Weights of a small transformer language model.
Size: 25 layers, MLP 768 tanh GELU, 16.9M parameters.
Architecture: LayerNorm before each block, learned positions, biases, tied embeddings.
Training: a variant of Muon for these matrices, 541M tokens.
MLP neurons of a small language model. Each row is named by its layer, matrix (up: input weights) and neuron, and shows model dimensions 16-111. Each number is 128 + 32 x the weight over its row's rms, rounded and kept within 0 to 255.
A block is one neuron, or neurons of one layer that tend to fire together. Before each block is what it responds to, as a language model described it from the Wikipedia text at the highest values.

Description: Word-internal and line-end fragments. Fires on mid-word pieces whose completion is predictable (ent-ran-ce, appear-an-ce, d-e, serv-ic-e), and on closing heading markers (==, ===) or trailing table bars before a line break.
L20.up643 [150 163 154 144  99 118 145 159 135 114 125 121 168 130 170 156 157 104 104 174 162  91 142 140 172  90 101  83 194 195 209  99 134 121 162 139  83 162 149 156  98  70 111 102 140 127 114 146  84  89 142 145 128 139 114 103 119 134  51 140  97 162  84  84 197 162 122  93  99 111 141 113 129 152 176 137  47 139 158 102 175 119 135  83 145 149 183 102  82 145 162  96 147 119 117 177]

Description: Split word-start fragments. Short piece at or near the start of a word split into odd tokens, e.g. n in number/next/near, re in President/previous, year pieces like 200.
L20.up428 [184  81 135 122 129 107 130 113 108 133 149 136  99 163 111 102 185 119 166  94 166 155 105 101  87 134 102  61 179 135 152 130 156 171 170 115  83  74  80 145 118 146 118 161 154 167  66 142 127 133 126 123  94 131 130  97 140 181 142  60 125  92  90  83 178 116 166  89  99 151 124  98 185 185  98 180 116 143 106  81 161 157 131  95 103  91 119 118 147 154 125  93  96  79 168  86]

Description: Word-final suffix pieces. Last subword piece completing a word split into several tokens, often a noun before of or another noun: enrichm-ent, distribu-tion, publish-ing.
L14.up14 [133 114 113 103 114 160 155 108 109 138 139  96 186 190 131  81 116 110 161 101 138  93 136  78 123 156 140  95 117 142  82 149 119 121 162 133  77 122 169 106 151 144 130 146 152 120 138 142 124 168 173 115 106 147 125  66 124 110 182 161  95  87  77 164 144 106  69 186 189 158  87 103  93 163 133 112 153 122  72  90 172 121 120  82 173 117  95 150 127 119 147  26 146 123 154 167]
L14.up141 [148 141 145 156 172 144 109  95  88  57 142 101 134 124 148 125 114  96 118 111 139 158 119 117 116  83  86 131  94 143 140 100 121 125 143 198  95 107 149 185  89 108  94 165 157 100 134 166 110 149 117 164 161  83  75 109 110  74  99 138 123 109 169 115 116 194 175  74 128 150 138 116 111 128 152 112 155 114 122 181 178 154 105 150 121 161 108 120 111  84  63  93 135 121 111 167]
L14.up184 [139 207 110 157 145 138 103 122 136  92  67  83 125 150 241 111  32 101  90 120 180 171 142 130 108 148  73 110 115 112 134 129 160 144 138  66  71  93 119 162 127 139 146  99 163 165 154 133 141  84 147 105 132 121 131 140  66  83  64 153  59 125 142 125 135 118 142 108 144 124 122 157 177 141 100 165 119 149  92  81 102 138  86 183 114 108 107 150 109 123 180 123 110 158 103 139]
L14.up337 [ 73 175  64 117 171 111  86  91 102 141 167  71 155 110 139 112 106 110 208 148 162 177 154 102  75 130 102 125 120 146  57  91 168 125 117 119 111  97 117 148 107 155 157 107 166 138 144 154 172 164 160 145 165  52 144 100  90 132 101 209 137 136 115 130 158 148 111 164 158 198 141 132 148 150  60 102 103  86  85 163 174 141  86  65 155 128  72 107 122 162 158 114  96 139 161 128]
L14.up341 [ 59 160 172 138 124  97  96 118 117 107 150  97  84  84  70 150 110 160 168 118 125 139 102 103 108 142 108 127 110 189 136  98 105 120 122 143 115 142 119 151  62 103 187 127 106 169 134 132  75 153 164 138 107 138 123 143  67 108 138 132 143 161 102 112 169  93  88 140 163 165 122  99 114 126 123 131 142 142 136 174  86 133 138 131 123 129 109 139 116 135  98 118  72 160  84 171]
L14.up511 [171 207 163 128 192 156 115 116 177 101 122 122 129  98  69 112 137 161 155  77 170 130 138 144 118  88 171 154 146  71  80 123 110  99  84 130  71  73 146 145 136 203 139  83  70  86 103  83 116 156 121  63 143 116 164 116 111  66 171 128  84 166 128 106 169 179 158 150 144  89 159 163  83 122 176 118 177 163 106 163 154 130 101 112  78  89 143 151 131 106  96 178 155 133  87 137]
L14.up579 [111 124 147  86 135  67 159  89 153 134 162 133  84 107 114 107 105 127 106 116 108 128 116 188 143 121 146 109 125 134 129  77 146 165 171  77 119 138 157 106 125 124 130 110 145  95 101 104  97 106 158 128 172 115 117  99 135  97  97 170 118 154 121 104 103  27 121 151 103  90 179 113 146 168 133 124 211  86 133 147 206 145 106 186 154 127 135 164 157   8 104  81 146 184 148 133]
L14.up596 [135 114  96 110 192 145 123 120 115  86 110  89 135 167 119 107 118 121 122 136 107 109 100 115 125 130 101 126  80 177 164 109 111 143 100 138 130  89 199 154 115 135  57 136 200 111 123  95  81 148 136 131 141 135 124 109  63 149 148 107 106 138 128 151 141 161 153 153 122 128 138 106 102 112 147 200 129 105 125 142 162 216 121 135 130 181 132 105  92 109 208 123 143 114 147 160]

Description: Mid-word vowel pieces. Short fragments, usually a vowel like u, o, i, inside a word split into many pieces, e.g. Milwa-u-kee, fra-u-d, reg-i-on.
L14.up148 [143 156 137 142 142 184 136 142 160 194 209 131 110 149  65 172  61 152 141  94  98 175 106  89  68  76 104 103  96 154 145 165 178 137 125 182  95 109 151 135 134 106 102 114  98 109 164 160 115 126 122 123 152 107 142  86 106 182 162  98  76 103 114 156 188 131 121 128 123 137 118  91 118 148  67 122 102 101 141 168 165 147 119 167  90 156  74 105 124 149 104  62  91 136 151  85]
L14.up237 [ 89 128  44 108 118 175 151  95 121 147 164 135  75 147 147  94 132 189 162 144  77 159 119 117 130 162 144 124  94 148 119 107  53 137 145 155 123  87 135 125  86  90 125 206  96 137 138 142 174 160 160 120 116 154 135  89 155 166 178 161  84 188 160 114 104 117 118 100 132  92 128 107 122 155 137 128 161 156 115 133  75 100  99 151 120 135  60 138 150 151 126 138 163 168 168 136]
L14.up404 [121  63 113 129 119 107 105 116  88 127 210  71  89 136  86 119 149 194  78 113 106 142 114  71 157  95 140 149  73 117 168  73 147 173 129 145 144 140 101 178 145 141 139 180 109 148 120 120 136 127 151 148 197 115 159 116 120 133 145 151 147 109  81  74 109 138 140 120 146 126 117 173 106 157 116 125 113 102 151  88 143 175  87 162 151 129 156 122 138 125 156  43 165  69 106 123]
L14.up472 [ 96 229  59 118 102 125 116 108 156 135 127 101 120 149 143 102 121 134 143  63 176 169 105 130 142 103  87 135 169 174 138 181 190  87 121 135 249 157 120 117 162 101 110  98 146 154 110 144 161 157 112 183 124 129 115 107 126 131 126 113 163 103 114  95 175 120 192 114  95 141 140 158 139 114  46 101 102 103 154 135 149 192 106 121  73 156  93 139 113 145 147 142 126 117 109 166]
L14.up604 [112  91 118  89 134 156 114  97  94 173 216 113 156 128 112 145  67 126 161 127 112 154 182 182  86 112 139 145 123 117 118 136 132 108 124 156 170 103 114 126 141 139 153  33 129 140 138 124 199 109  79 174 151 159 101 107 154 117  97 150 120 173  67 124 156  93 151 168 132 168 130 214 157 126 107 117  98 120  92 109 142 125 167 129  67 146 113 132 162 153 140 114 108 106 100  76]
L14.up660 [151 153 110 142 103 117 129 175 152 161 154 126 111 148 120 166 172 127 107 166 104 148 154 130 163  92  98 160 123 170 216 160  87 117 128 129 147 121 132 159 156 108 132  75 111 114 137  85 109 197 117 142 121 116  60 108  97  89 118 186 115 137 136  67 178 125  78  66  95 127 165 106  82  89 122 108 125 124  78  70 107 124 161 176 119 123 129 151 162 155 128 114 122  74 104  88]
L14.up671 [103 147 155 134 182 136  67 107 136 129 175 140 166  76 111 159 122 101 159 129 105 169 169 171  97 177 138 142 158  93  68 163 165 185  97 120 123  82 113 161 169 158 123 128 142 204 107  95 112 129 102 155 146 182 129 118 116 168 120 109 128 112 115 138 157 159 100 100 137 195 170 117  83 148 175 159 131  89 187 148  96 134 162 138 107 112 142 150  51 129 133  46 117 123  85  92]
L14.up745 [119 154 163 164 146 102  86 180 141 152 135 145 119 177 126 119 117 137 104 132 159  39 167 124 101 152 122 117 139  46 147 144  51 106 118 149 173 140 190 155  76 125 109 116 131  88 188 164 138 132 137 104 172 114 101  66 168 120 166 108 109 110 131  89 145 137  61  68  78 120 168  97  81 109 102 164 172 172 137 112  69 120 148 131  79 136 116 109 130 158 153  84 114 134 123 105]

Description: Mid-word vowel fragments. Short vowel-heavy fragments in the middle of common words split into pieces, especially after w, such as we-e-k, wo-od, bo-o-ks, chi-e-f.
L9.up47 [136 159 135 170 144  96  94 170 152 181 152 158 109  97 158 113 123 145 127  32 118 166 103 117 128 132 156 162 175 107 149 118 126 132 118 156 112 103 157 112 178 107 116 112 110 150 122 140 111  99 125 156 122 121 123 143 166 100  92 132 140  60  47 116 149  91  62  82 119 134  72 148 100 106  79  74 143 117  87 172  90 161 131 116 114 125 134 213 164  84  87 121 154 157 141 128]
L9.up217 [143 139 133 135 163 129 106 118 142  99 100 125 104  91  94 173  95 105 103 129 111 142 127 140  85 149  71 116 144 118 133 113 139 151 140 172 145 129  86 140 156 156  74  76  90 111 119  53 109 140 192 112 145 111 159 147 183 120 121 143 135 154  96 138 108  93 131 158 123 118 144 126 166 122 147 158 158 161 123 111 104 149 147 183 119 108 161  39  99 104 145  97 152 148 162  87]
L9.up334 [112 101 154 199 129  91 126 126 149 105 110 146 106 110 129  56 121 128 156  92 129 130 121 145 140 104 144 132  81 122  77 196  85 104 142 181 141 124  79  61 144 123  31  82  70 113 102 112 135  96 163 104 111  94 155  68 104  87 100 168 152 124  99 111 198 137 105 131  87 170 118 112 143 107 132 102 175 199 136  98 121  99 135 169 114 129 106 106 107 159 120 135  67  95 154 155]
L9.up358 [123 140 151 115 149 173  74  76 146 129 149  92 160 110 155 143  89 140 138 112 212 104 141  55 139 124 107 141 176 157  81 105 122 160  97 189 177 113 135  93 131 119  97 157 101 175 164  92 122 114 160 145 102  84 152  63 159  97 141 124 131 155  93 109 165 112 146 104 153 136 115 100 155 137 113 144 141 146 129 244 120 122  93 139  60 111 169  70  73 139 150 130 110  97 146  81]
L9.up367 [ 67 116 134 146 100 121  94 110 143 105 131 135 125  96 147 112 132 158 100 123  94 164 109 126  83 131 118 135 144 177 132 124 130  89 138 162 112 101  88  95 129 129 143 155 145 160 179 146  63  63 118  86 156 139 134 111 108 139 129 148 185  88  89 127 162 126 152 157 156 137 110  90 129 150 180 107 150 191 113  95 143 106 102 102 149  59 135 113 106 154 135 108  51 147  97 152]
L9.up465 [119 171 163 133 155 124 112  58 124 144 115 141  91 113  93 128 120 104 159  90 123 161  88 113 116 173  59 118 169 113  97  83 182 130 157 150 140 131 122 126 132 129 147  99 104 154 154  92 134  90 119 118 136 182  88 173  67 131 140 158 135 120 110 134  99  43 105 135 136 124 160 189 108 119 129 115 131  76 135  95 168 148 119 155  97 130 139 114 130 162 152 191 128 201 147 158]
L9.up477 [181 194 115 112 149 103 127 113 172 182 156  98 101 100  88 159  99 148 149 130 133 130 128  93 142 129 140 166 162 170 154 165  75  72 165 195 121 148 111 106  95 135 108 127 161 172  89 147 146 119 191 121  70 107 160 105 160  42 153 131 201 145 136 107 160 130  79 168 152 138  94 167 127 120 121  69 151 159 108 132 109 123 155  62 131 110  83 165 115 133 119  77 100  81 128 162]
L9.up510 [ 56 185 144 139 165 108 120 149 174 183  99 136  84 171 136 172 128 103 168  89 106 124 147 106 103 131  96 129 172 156 141 136 141  96  48 165 132 104 103 134  82 129 122 120 114 127 144 128  96 139 167 161  86 123 205  87 107 148 159 131 122 138  80 145 105 164 105 146 151 122 145 196 153 118  88 147 167  99 185 148 104 148  45 157  87 108 131  77  70 105  81  98 168 113 113 182]

Description: Section-heading closing markers. Closing == or === marks after wiki section titles (Cast, Reception, Awards); also word-initial pieces like wh in which or wheel, and f in farming.
L14.up99 [132 154 131 131 137 126  92  70 142 141 188 134 150  79  93 131 136 157 162 167 182 123 134 137 101 100  94 123 152 131 170 140 120 142 108 113 153 129 147 119 110  73 161 128 138 164 133 156  82 159  85 183 115  68 160 128 153 130 168 134 113 184 118 198 117 156  95 118  94 164 115 159 121 151 126 167 130 180 151 106 180 123 137  99 133 150  82 163 121 126 147 127 182  96  95 143]
L14.up144 [104  93 121 136 114 144  96 141 153 120 186 114  95 104 104 112 120 141  77 141 143  91 126  92 113  91 114 157 108 108  35 139 155  52 110 149 154 172 161  41 125 120 113  42 100 157 141 180 156 170  85  74 140 174 156 138 131 148 115 106 122 181 123 105 151  88 129 137 121 151 149 112 146 134 183  58 101 145 147 113  83 182 201 132  93 142 128 166 100 135 231 126 179 114 133 136]
L14.up312 [207 130  73 129  87 149 136 150 113 119 108 184  96 137  97 165 119 155 112  46 105 131  90  67  82 126 146 148 187 112 111 172  94 140 159 139 175 113 100 140 124  77 122 125 177  93 116 143 160 156  86 135 159 142 194  74  92 122 146 138 168  93 130  54 117 104 110 121 185 121 145 214 121 165 107 102 146 116 160 155 197 145 156 156 113  68  87 120 107 146 100 125 181  89 162 186]
L14.up330 [136 154 101 137  85 165  60 124 118 112 123 154 118 152  71 111 123 165  97 195 174 141 118 154 106  82 120 127 148  89 182 133  95 154  98 177 176 120 133 119 123 125  91 172 130 120 105 109 111 153 105 104 100  81 168 119 154  94 113 106 118 151 144  98  71 125 125  86 143  67 159 138 175 178 102 154 122 162 129 125 101  68 128 159 154 121 142 128  99 100 156 155 165 168 179 113]
L14.up376 [142 150  81  85 137 122  72 117 191 170 125 114 142 125 128  90  79 159 138 173 111 125 143 163 132  99 114 115 158 178 156 118 155 153 104 121 134 109 162 127 126 153 132 126 139 122 107 154  99  93 146  89 170 144 158 152 158  78 131 111  86 130 129  55 102 137 171 120 108 153 109 177 173 124 169  93 103  98 103 161 177 146 125 146  78 103 135  67 148 114 115 138 222 126 138 163]
L14.up412 [135 124 129 165 138 178 139  93 159 112 161  89  99 143 168  71  90 159 120 158  58 115 134 113  99  86 107 129 136 158 120  66 157  78  97 114  70 142  99 112 140 117 121 157 114 164 112 130 158 146 113 141 130 104 167 198 128 191 184  83 134 106  75 146 113 180  85 112 144 101  96 133  93 162 131 113 135 152 131 115 214 143 150 120 137 105 163  56  85 143 115 117 216 113 121 145]
L14.up466 [143  85 169 113 149 162 154 134 111  81 127 121 151 104  98 126 154 158 124 108  88 165 166 106  88 119 101 159 184  87 132 139 144 180 108 112 226  79 140 145 175 159 152 156 122 166  61  76 134 130 128 151 173 116  97 161  94  91 119  29 178 183 116 146  83 112 115 149 118 123 111 138 122 118 131 176 159 103 112 143 139 190 132  88 109 103 114 135 136 135  69 132 185  86 185  76]
L14.up507 [ 95  92 166 123 137 134 147 113 115 169  77 120 113 146  92 199 179 124 111  99 142 114 139 149 146 101 102  76  75 134 168  88 156 145 106 116 102  93  71 156 147 123 185 153 122 189 137 139 123 123 156 109 103  78 117 179 164 107 124 120 104  99 142 139 121 160  80 144  90 150 118  87  99 150 115 145 135 158 108 194 177  52 130 148 138  81 117 115  60 179  91 111 202 115  90  76]

Description: Heading-closing markers. Mostly the closing == or === of wiki section headings (Awards, Honours, History), plus mid-word fragments like cl in include and closing table pipes.
L9.up75 [147 116 136 116 118  54  94  97 130  76 111 146 160 171  99 119 134 208 118 117 127 150 133 111 113  95 111 134 114 139 130  94 137  93 134 151 120 124 132  94 141  93 128 116 140 165 124 154 128 120 114 156  68  64 101 115  80 123 159 180 173 173 171 104  94 155 132 157 134 174 115 167 224 151 113  77 147  99 124 145 104 163  92  50  73  91 116 166  94 227 123  99 126 103  95 142]
L9.up249 [162  37 118 120 100 109 126 134  78 121 146 179 147  50 129  89 125 164  93 146 124  82 120 140 121 130  82 134 102  94 105 137 133 109 117 132 172 139 162 123 113 124 100  74 163 135 146 110  85  68 140 133 104 141 123 101 108 140 151 111 177 124 153 142 151 106 173 126 100 129 135 226 154  90 117 104 123  70 136 135 160 124 136 112 114 134  98 165 130 131 162 195 100 136 123 102]
L9.up320 [122 136 135 112 130 157 131 157 154 120 156 169 101 168 127  90  66 123 179 138 115 131 162 101 203 145 105  32 125 138 143 105 103  94 109 135 132 107 117 166 155 178 136 127 166 173 117  81 142 125  98  78 120 121 117  95 169  66 110 152 140 173  95 111 108 149 101 133 199  78 180 164 129  88 168 158 133 144 130  98 133 174 130  66 137 116  73 103  87 136 109 104 161 130  87 109]
L9.up545 [ 94  99 125  91  96 137  94 156 109 119 159 139 152 124 125 142 103 150 116 115 127 167 189 127 121 117  94 137 127 158 124 117 103 119 101 121 114 104  76 122 125 163 158 139 159  97  85  78 100 114 145 120 154  70 139  82 138 110 173 100 172  97 127  96  78  91 119 125  79 180 109 112 130 201 142 105 113 140  88  89 156 112  98 134  87 129 139 133 173 146 139 189 117 107  99 150]
L9.up629 [ 81 136  89 179 104 147 161 150 162 128 123 119  66 108 222 156 112 114 106 167 134  97  93 116 108 116 113  83 172 165 101 174  48 146 147 168 138 120 144 100  54  75  91 117 187 162 183  94  81  84 125 139 174 160 140 107 149 137 146 172 173 124 134 139 129 145 130 119 176 141 118 117 123 124 112 108 141 128 117 163 103  94 101 106 131 113  56 105 104 118  71  93 140 133 140 111]
L9.up632 [119 149 181 121 119 127 179 143 171 108 132 105 190 122  99 151 130 115  65 129 133  78 109 116 141  85  96 104 173 140 149 153 164 158 103 123 127  88 160  94 132 152  93 128 137 160 148 182 107 164 188 118 177 105 140 126 153 168  91 155  93 136  89  98 124 185 138 107  74 131 106 146 116  55 133 174 152 135 134 119  75 148  61 151 153 127 115 108 158 133 129 137 137 190 158 137]
L9.up656 [106  53 108 126 164 129  84 164 153 128  90 157 171 228 107 119 103  97 188 190 129  82 135 141  76 123 139 146 144  85 130 188  97 135 122 160 153 121 125 158 187 151 105 148 169  88 191  93 154  93 107  57 115 119 150  99  86 141 124 110 177  71 102 149  95 101  95 131 144 118 126 188 130 134  87  99 138 129 119 114 145 194 124 142 151 105 143 140 153 116 175 122 156 117 177  87]
L9.up757 [118 116 186 126 177 136  61 170 129 127  45  97 122 130  87 150 145 129  74 164 193  80 129 178 149 102 121 129 133 124 129 162 114 161 154 123 152 155 134 122 187 140  92 105 118 184 145 157 141  44 105 111 126 134 100 185 138 104 168 118 160 105 114  72 169 181 133 174 174  96 128 151 111 112 141  83 103 112 130 116 138  81 124  99 146 135  97 137 138 149 113 110 168 188  93 167]

Description: Clause-opening function words. Prepositions and conjunctions opening a new phrase or sentence, especially sentence-initial "As" (split A+s), also "After", "From", "and", "be" of "been".
L9.up257 [182 125 141 110 156  95 162 135 142 153 123 120 111 102 163 138 135  88  94 164 125 145 143 103 108  57 131  88 120 102  92 179  82 140 214 106 105 139 171 131 132 141 120 137  88 146 160 102 174 114 168 175 152 109 152 118 137 125  70 124 119 129 137 136 184 104  73 188 134 107 158  85  96 132 155  88 141 154 124  70 121  66  93 103 156 116 116 117  60 119 146 134 106  97  96 153]
L9.up282 [108 146 113 106 118 105 144 121 170 133 114 126 181 137 159  96 170 139  94 101 174 131 176 143  35  92 190 166 200  86  90 149  95 101 178 110 130 160 188 104 127 140 114 145  75 147 155  76 140  73  98 133 182 120 203 107 104  55 111 107 117 143 168 147 113  84 144 130 135 146 174 175  93 103 115 132 172  86 161 148 104 117 101  75 194 121 116  54 167  74 129 109 202 125 190 100]
L9.up290 [118 109 110 155  84 152  98 143 149 156 154  66 138  89  95 152 102  69 153 126 149 135  69  89 152 117  68 121 151 120 121  83 133 118 149  81 189 132 128 152 152 196 169 122 149 114 106 187  54 157 113  93 130 157 161 175 167  91  89 111 127 138 129  47 153  94 101 112 116 170 144  96 150  93 149 141 140  92 127 164 186  57 140 137 136 106 103  39 136  98 128 164 134 141  96 150]
L9.up415 [148 149 156 107 130 107  99 142 122 128 142  49 120  92 205  84 141 156 135 128  84 112 146  80 217 128  89 160 145 116 165 160 178 171 122 119 172 138 160 155 104 127 141 150 100 187 159 109 141 113 137 112  42 177 121 109  92 217 109 154 135  97 105 173 103 108 121 168 112 144 107 108 152 163 115 162 180 115 194 117 107 133 117 104 187 140 168 112  92  92 163 159 106 136 124 114]
L9.up466 [ 99 118 135  95 116 131 114 126  97 147 131 100 149 142 129  98 138 141  97 198 181 108 117 174 118  83 175 159 211  82  95 109 173 155 174 187  96 147 145 118 127 137  99 138 134 110 162 106 126  78 172 101 174 137 123 134 102 108 139 120  56  98 125  75 168 130 122 163  84 132 131 149 135  71 118 148 141 122 175  65 143 139 125 143 197 168  89  53  97 152 168  97 162 137 106  17]
L9.up567 [160  79 162 106 118 139 126 100 146 123 140 127 149 112 155 149 189  91  93 125 132 119 131 124 130 129 162 116 110 156 126 163 128 106 202 112 149 117 115  74 105 124 156 120 156 120 100 124 136 116 124 178 120  86 126 138 109 119 138 108 113 159 100 135 125  96  64 122 113 116  89 131 135 149 105 122 161 156  93  83 167  67 139 116 182 188 109  79  91  93 172  63 171 135  97 109]
L9.up589 [186 146 131 142 170 138  76 133 149 193 154 111 125 130 133 143 104  79 128  95  71 101 109 161 232 154  99 133 125 132  96  83 143 141 147 169 149 180 163 133 104  87 126  74 109  90 144  87 105 150 117 146  99 133 117 120 115 167 139 112 140 151 122 120 116 144 146 182 133 124 160 173 120  75 135 107 161 140 146  75 141 108  97 105  86 172 137 118 119  61 163 103  77 103  98 100]
L9.up595 [139 108  91 174 132 146 136 120 137 166 156  76  95 149 133 136 141  97 170 144 106 148 106 107  83  95 144 126 122 133 107 114 159 121 111 112 159 108 100 101 132  80 107 133 127 111 107 204 123 115  99  96  96 117  82 144 150 118  77 130 175 106 150 102 156 166 132 111 111 120 146 163  89 159 163 137 166 162 154 129 150 124 141 108  71 118 111 112  74 134 121 143 139 124 110 104]

Description: Word-final piece completing noun. The last subword piece that completes a word split into fragments, usually a noun followed by of, and, or with, such as he-at, intersec-tion, endowm-ent.
L20.up444 [ 14 167 158 139 120 144 169 123  78 102 114  81 190 168  94  82 128 168 146 176 145 166 133 144 116 120 133  80 176 156 130 155 151 129 135 118  70 171 146 147  77 133  94 165 169 127 104 142 162  93 133  78 151 136 156  97 149 125  76 112 127 132 125 108 164  92 124 150 176 143 120 131 124 127 134 121  48  61 114 118 137 150 143 181 104 103  51 112 112 127  84 135 115 120 183 102]

Description: Before numbers and ordinals. Words just before a quantity, ordinal or superlative, e.g. about, over, nearly, up to, number, total of, the (first, most), plus some word-initial fragments like be- in been.
L14.up69 [131 133 152 159 125 114 149 120 140 140 137 143 163 110 132 171 137 102  95 124 167 114  88 164 154 111  73 107 135 136 101 119 123 125 191 134 108 149  96 126 142  66 150 176 158 177  60 119 197 149 121 112 104 132 131 126 172  96 148 132 127  99 112 150  83 104 167  82  85 121  87 119 137 108 141 115 133 190 136  96  78 122 124 115 137 162 193 117 144 152 163 126 139 155 126 135]
L14.up106 [ 87  90 117 156 167 112  85 146 178 169  94 176  92 142 116 160  85 138  90 106 173  46 105 147 140  89  69 132 131 120 174  68 126 189  87 110 150  84 104 159 105 151  76  90 161 179  92 141  45 141 155 155 108 113 168 191 106 118 140  92 136 105 118  79 135 134 154 150 141 142 133 149  97 141 139 128 147 143 187 111  83 157  80 138 112 173 172  88 149 145  98 127 139 111 153 143]
L14.up194 [158  88 119 133 112 138 129 159 114 126 142  73 207 175 147 145 151 180 171 129  73 129 146  76 113 118 132 128 144 102 158 131 156 113 146 113 157 132 135  95 166 123 137 236 175 145 117  82 132 135 139 146 149 140 134 164 137  93 108 122  74 154 150 172 154 142 102  44  95 123 104 102 118 116 140 148  98 131  96 113 127 100 120 102 176 133 156 146  90 106 161 122 129 146 222 175]
L14.up369 [125 106 118 103 108 116 134 166  84 121  88 192 168 148 154 126 103 133 112 118 132  74 114 122 130 149  55 112 148 107 137  82 104  89 126 106 178 184 105 112 168 142  76  96  71 154 193 170 106 136  72 138 104 163 137 100 142 123 116 182 116 158 137 153 108 160  61  93 127 129 174 138 124 108 123 119 128 146 110 145 145 157 125 110 129  97 118 134 106 155 156 148 109 153  79  78]
L14.up498 [166 116 133 148 165 167 129 152 127 169 156 123 151 165 137 141 140 164 161 120 104 111 113 155 101 127 141  90  85 134 101 144 148 134 121 134  90 131 167 199 153 131 134 110 141  92 104 105 133  95 145  72 179 175 112 168  93 126 157 156  72 104 115  98  97 128  72 112  88 143 155 109 106 131 155 104  98 150 108 167 114 113 143 113  97 122 127 159 147 116  84 163 141 137 141 177]
L14.up607 [114 161  96 143 202  86 129 153 137 132 108 147 112 151 121 171  96 121 102 101 169 166 120 118 117 165 116  78  69 102 175 133 145 128 164  89 136 128 128  73 125 149 139 139 126 130  93 115 170 184  98 165  98 160 128 164 223 151  92 175 100  98 150 119 183 130 105  85 163 172  71 159 132 151 121 114  68 131 101 119 154 135 119 204  96 130 142  90 122 104 141 168 144 162 120  87]
L14.up639 [161 152 102 143  71  95 111 112 124 169 163 126 145 124  92 171 110 115 102 113 102 159 136 153 125  87 185  77 141 140  91 195 106 186  88 167 129 196  58 101 101 135 106 107 130 157  57 154 167 113 154 108 159  77 134 158 153  91 156 144  81 147 106 104 154 139 126 126  69 130 160 124 144 181 121 131 153 176 131 118 109 147 140  85 164 182 158 132 155 103 175 133 149 130 141 101]
L14.up718 [121 159 147 144 121 129 110 157  95  74 110  98 144 144 159 154 135 182 153 165  83 129 147  97  97 121 133  70 191 174 189 110 183 147 129 130 154  94 111 138 103 109 119 170 171 136 141 113 131 100 131 118 108  66 157 103 125 113 115 155 133  94  86 129 196 129 147  91 116 190 113 102 139 121 105 174 149  98 106  68 127 110 126 112 153  96 156 170 126  95 105 145 155 127 125  90]

Description: Noun-ending suffix pieces. Final word-piece completing a noun split across tokens, mostly -ation, -tion, -ion, -ing, -ence, -ity, usually followed by "of" or another preposition, e.g. conversion, distribution, training.
L9.up107 [126 111 107 156 134 112 164  61 157 188 105 119 161 128 131 136 122 128 139 108  97 119  67 128 118 166 106 125 153 161  79 147 109  95 169 149 159 134 158 134 131 159 125 126 161  89 165 139 104 137 153  82 205 123 129 203  95 122 120 151 123 140 156 113  94 142 157 127 144 142  91 162 115 129 178 117 126 220 112 162 104 127 146 140 133 152  99 114  76  76  94 129 113 145 128  76]
L9.up186 [168 141  96 107 123 172 126 178 159  59 114  95  95 124 188 120 111  76 144 128 108 155 115 121  91 202 105  27 121 135 152 219 134 132  59 147 112 126 170 136 190 116 165 113  97 138 130  86 167 114 160 112  82 170  94 159 111 119 124 116 158 124 131 122 126 167  84 144 162 115 148 186  57 166 102 109 155 128 114 107 138 104 124 155 180 189 133  92 138 150 112 110 149 185  92 138]
L9.up386 [ 90 139  91 145 100  90 126 156 101 141 183  98 101  95 111 189 128 141  72  81 151  90 144 106  94  83 117 115 118 159 100 164 119 136 113 174 129 113 137  96 162 130 133  75 100 126 137 162 141 167 101 111 150  86 107  55  58 123 192 102 163  90 102  97 180 122 139  88 139 134 103 161 138 117 131 115 147 197 168 158 161 124  82 174 123 144  96 105 113 137 127 186 181 158  93  85]
L9.up469 [143  89 115  72 141 101 198  50 141 140 161  75  66 129 153 149 120 150  98 130 107 143 118 147 101 137 132 115 130  86 138 136 133 146 136 107 118 111 109 132 141 154 125  86 101 189 141 111 128 137  83  96 111 165 107 182 138 134  89 128 108 117 207 129  78 113 134 124 159 166 135  97  87 139 116 103 203  93 120 186 166 132  78 125 149 119 127  56 135  95  96 129 120 196  88  99]
L9.up520 [107 123 119 155 138 169 145 155 101 137 190 112 157 144 150 122  86  79  95  98 125 135 115 170 112 144 144 119 111  66 125  80 119  94 137 100 144 118 109 163 122  96 176  98 120 101 171 157 158 146 144 131 176 111 112  72 165 180 190 126 157 159 142 132 131 143 124 106 125 141  88  90 105 123 146 127 120 164 143 167 150 137 133 110 133 102 131  72 211 146 106  70 125 142 168 101]
L9.up566 [177  84 200 146 163  98 166 117 192 112 162  70 152 187  80  98  74 127 190 149 123 178 161  76 153 168 119 111  72 100 111  90 128 115 134 125 125 145  93 161 153 136 148 201 118 135 101 128 138 115 153 117 150  88 136 122 120 195 113 142 194 127 122 136 108  69 133 109 108  60 154 180  96 164 100 136 193 138  61 135 101 113 114 126 196 143 153 126  94 155 163 158 180 148  61  98]
L9.up576 [121  96 103 157 102 126 130  62 119 190 175  98  65 120 124 184 127  85 136 156 103 178 159 142  65 142  99 115 138  92  81 138 103 115  90 122 154 139  75 118 176 105 103 122 107 121 129 132 156 127 132 103 158 166 151 167 156 151  85 162 164 172 107 188 160 121 158 102 121 153 143 144 145 110  98 137 137 151 139 141 117 179  90 120 185 160 110 161   5 120 126 155 133 137 116 138]
L9.up721 [178 109  98 136 144 136 157  77 114 128 133  53 192 191  96 165 101 181 118 158 102 219 147 140 145 105 118 153 116 146 108 173  84 153 112 182 119 137 219 152 113 140 139 136 145  56 122 123 119  58 128 132 121 125 121 101  90 200 161 123 105 162 131  99 128  75 107 136 151  70 107 135 113 129  61 103 140 124 166 178 150 156 100 168 134 103  88 134 115 141 137 136 168 198  89 110]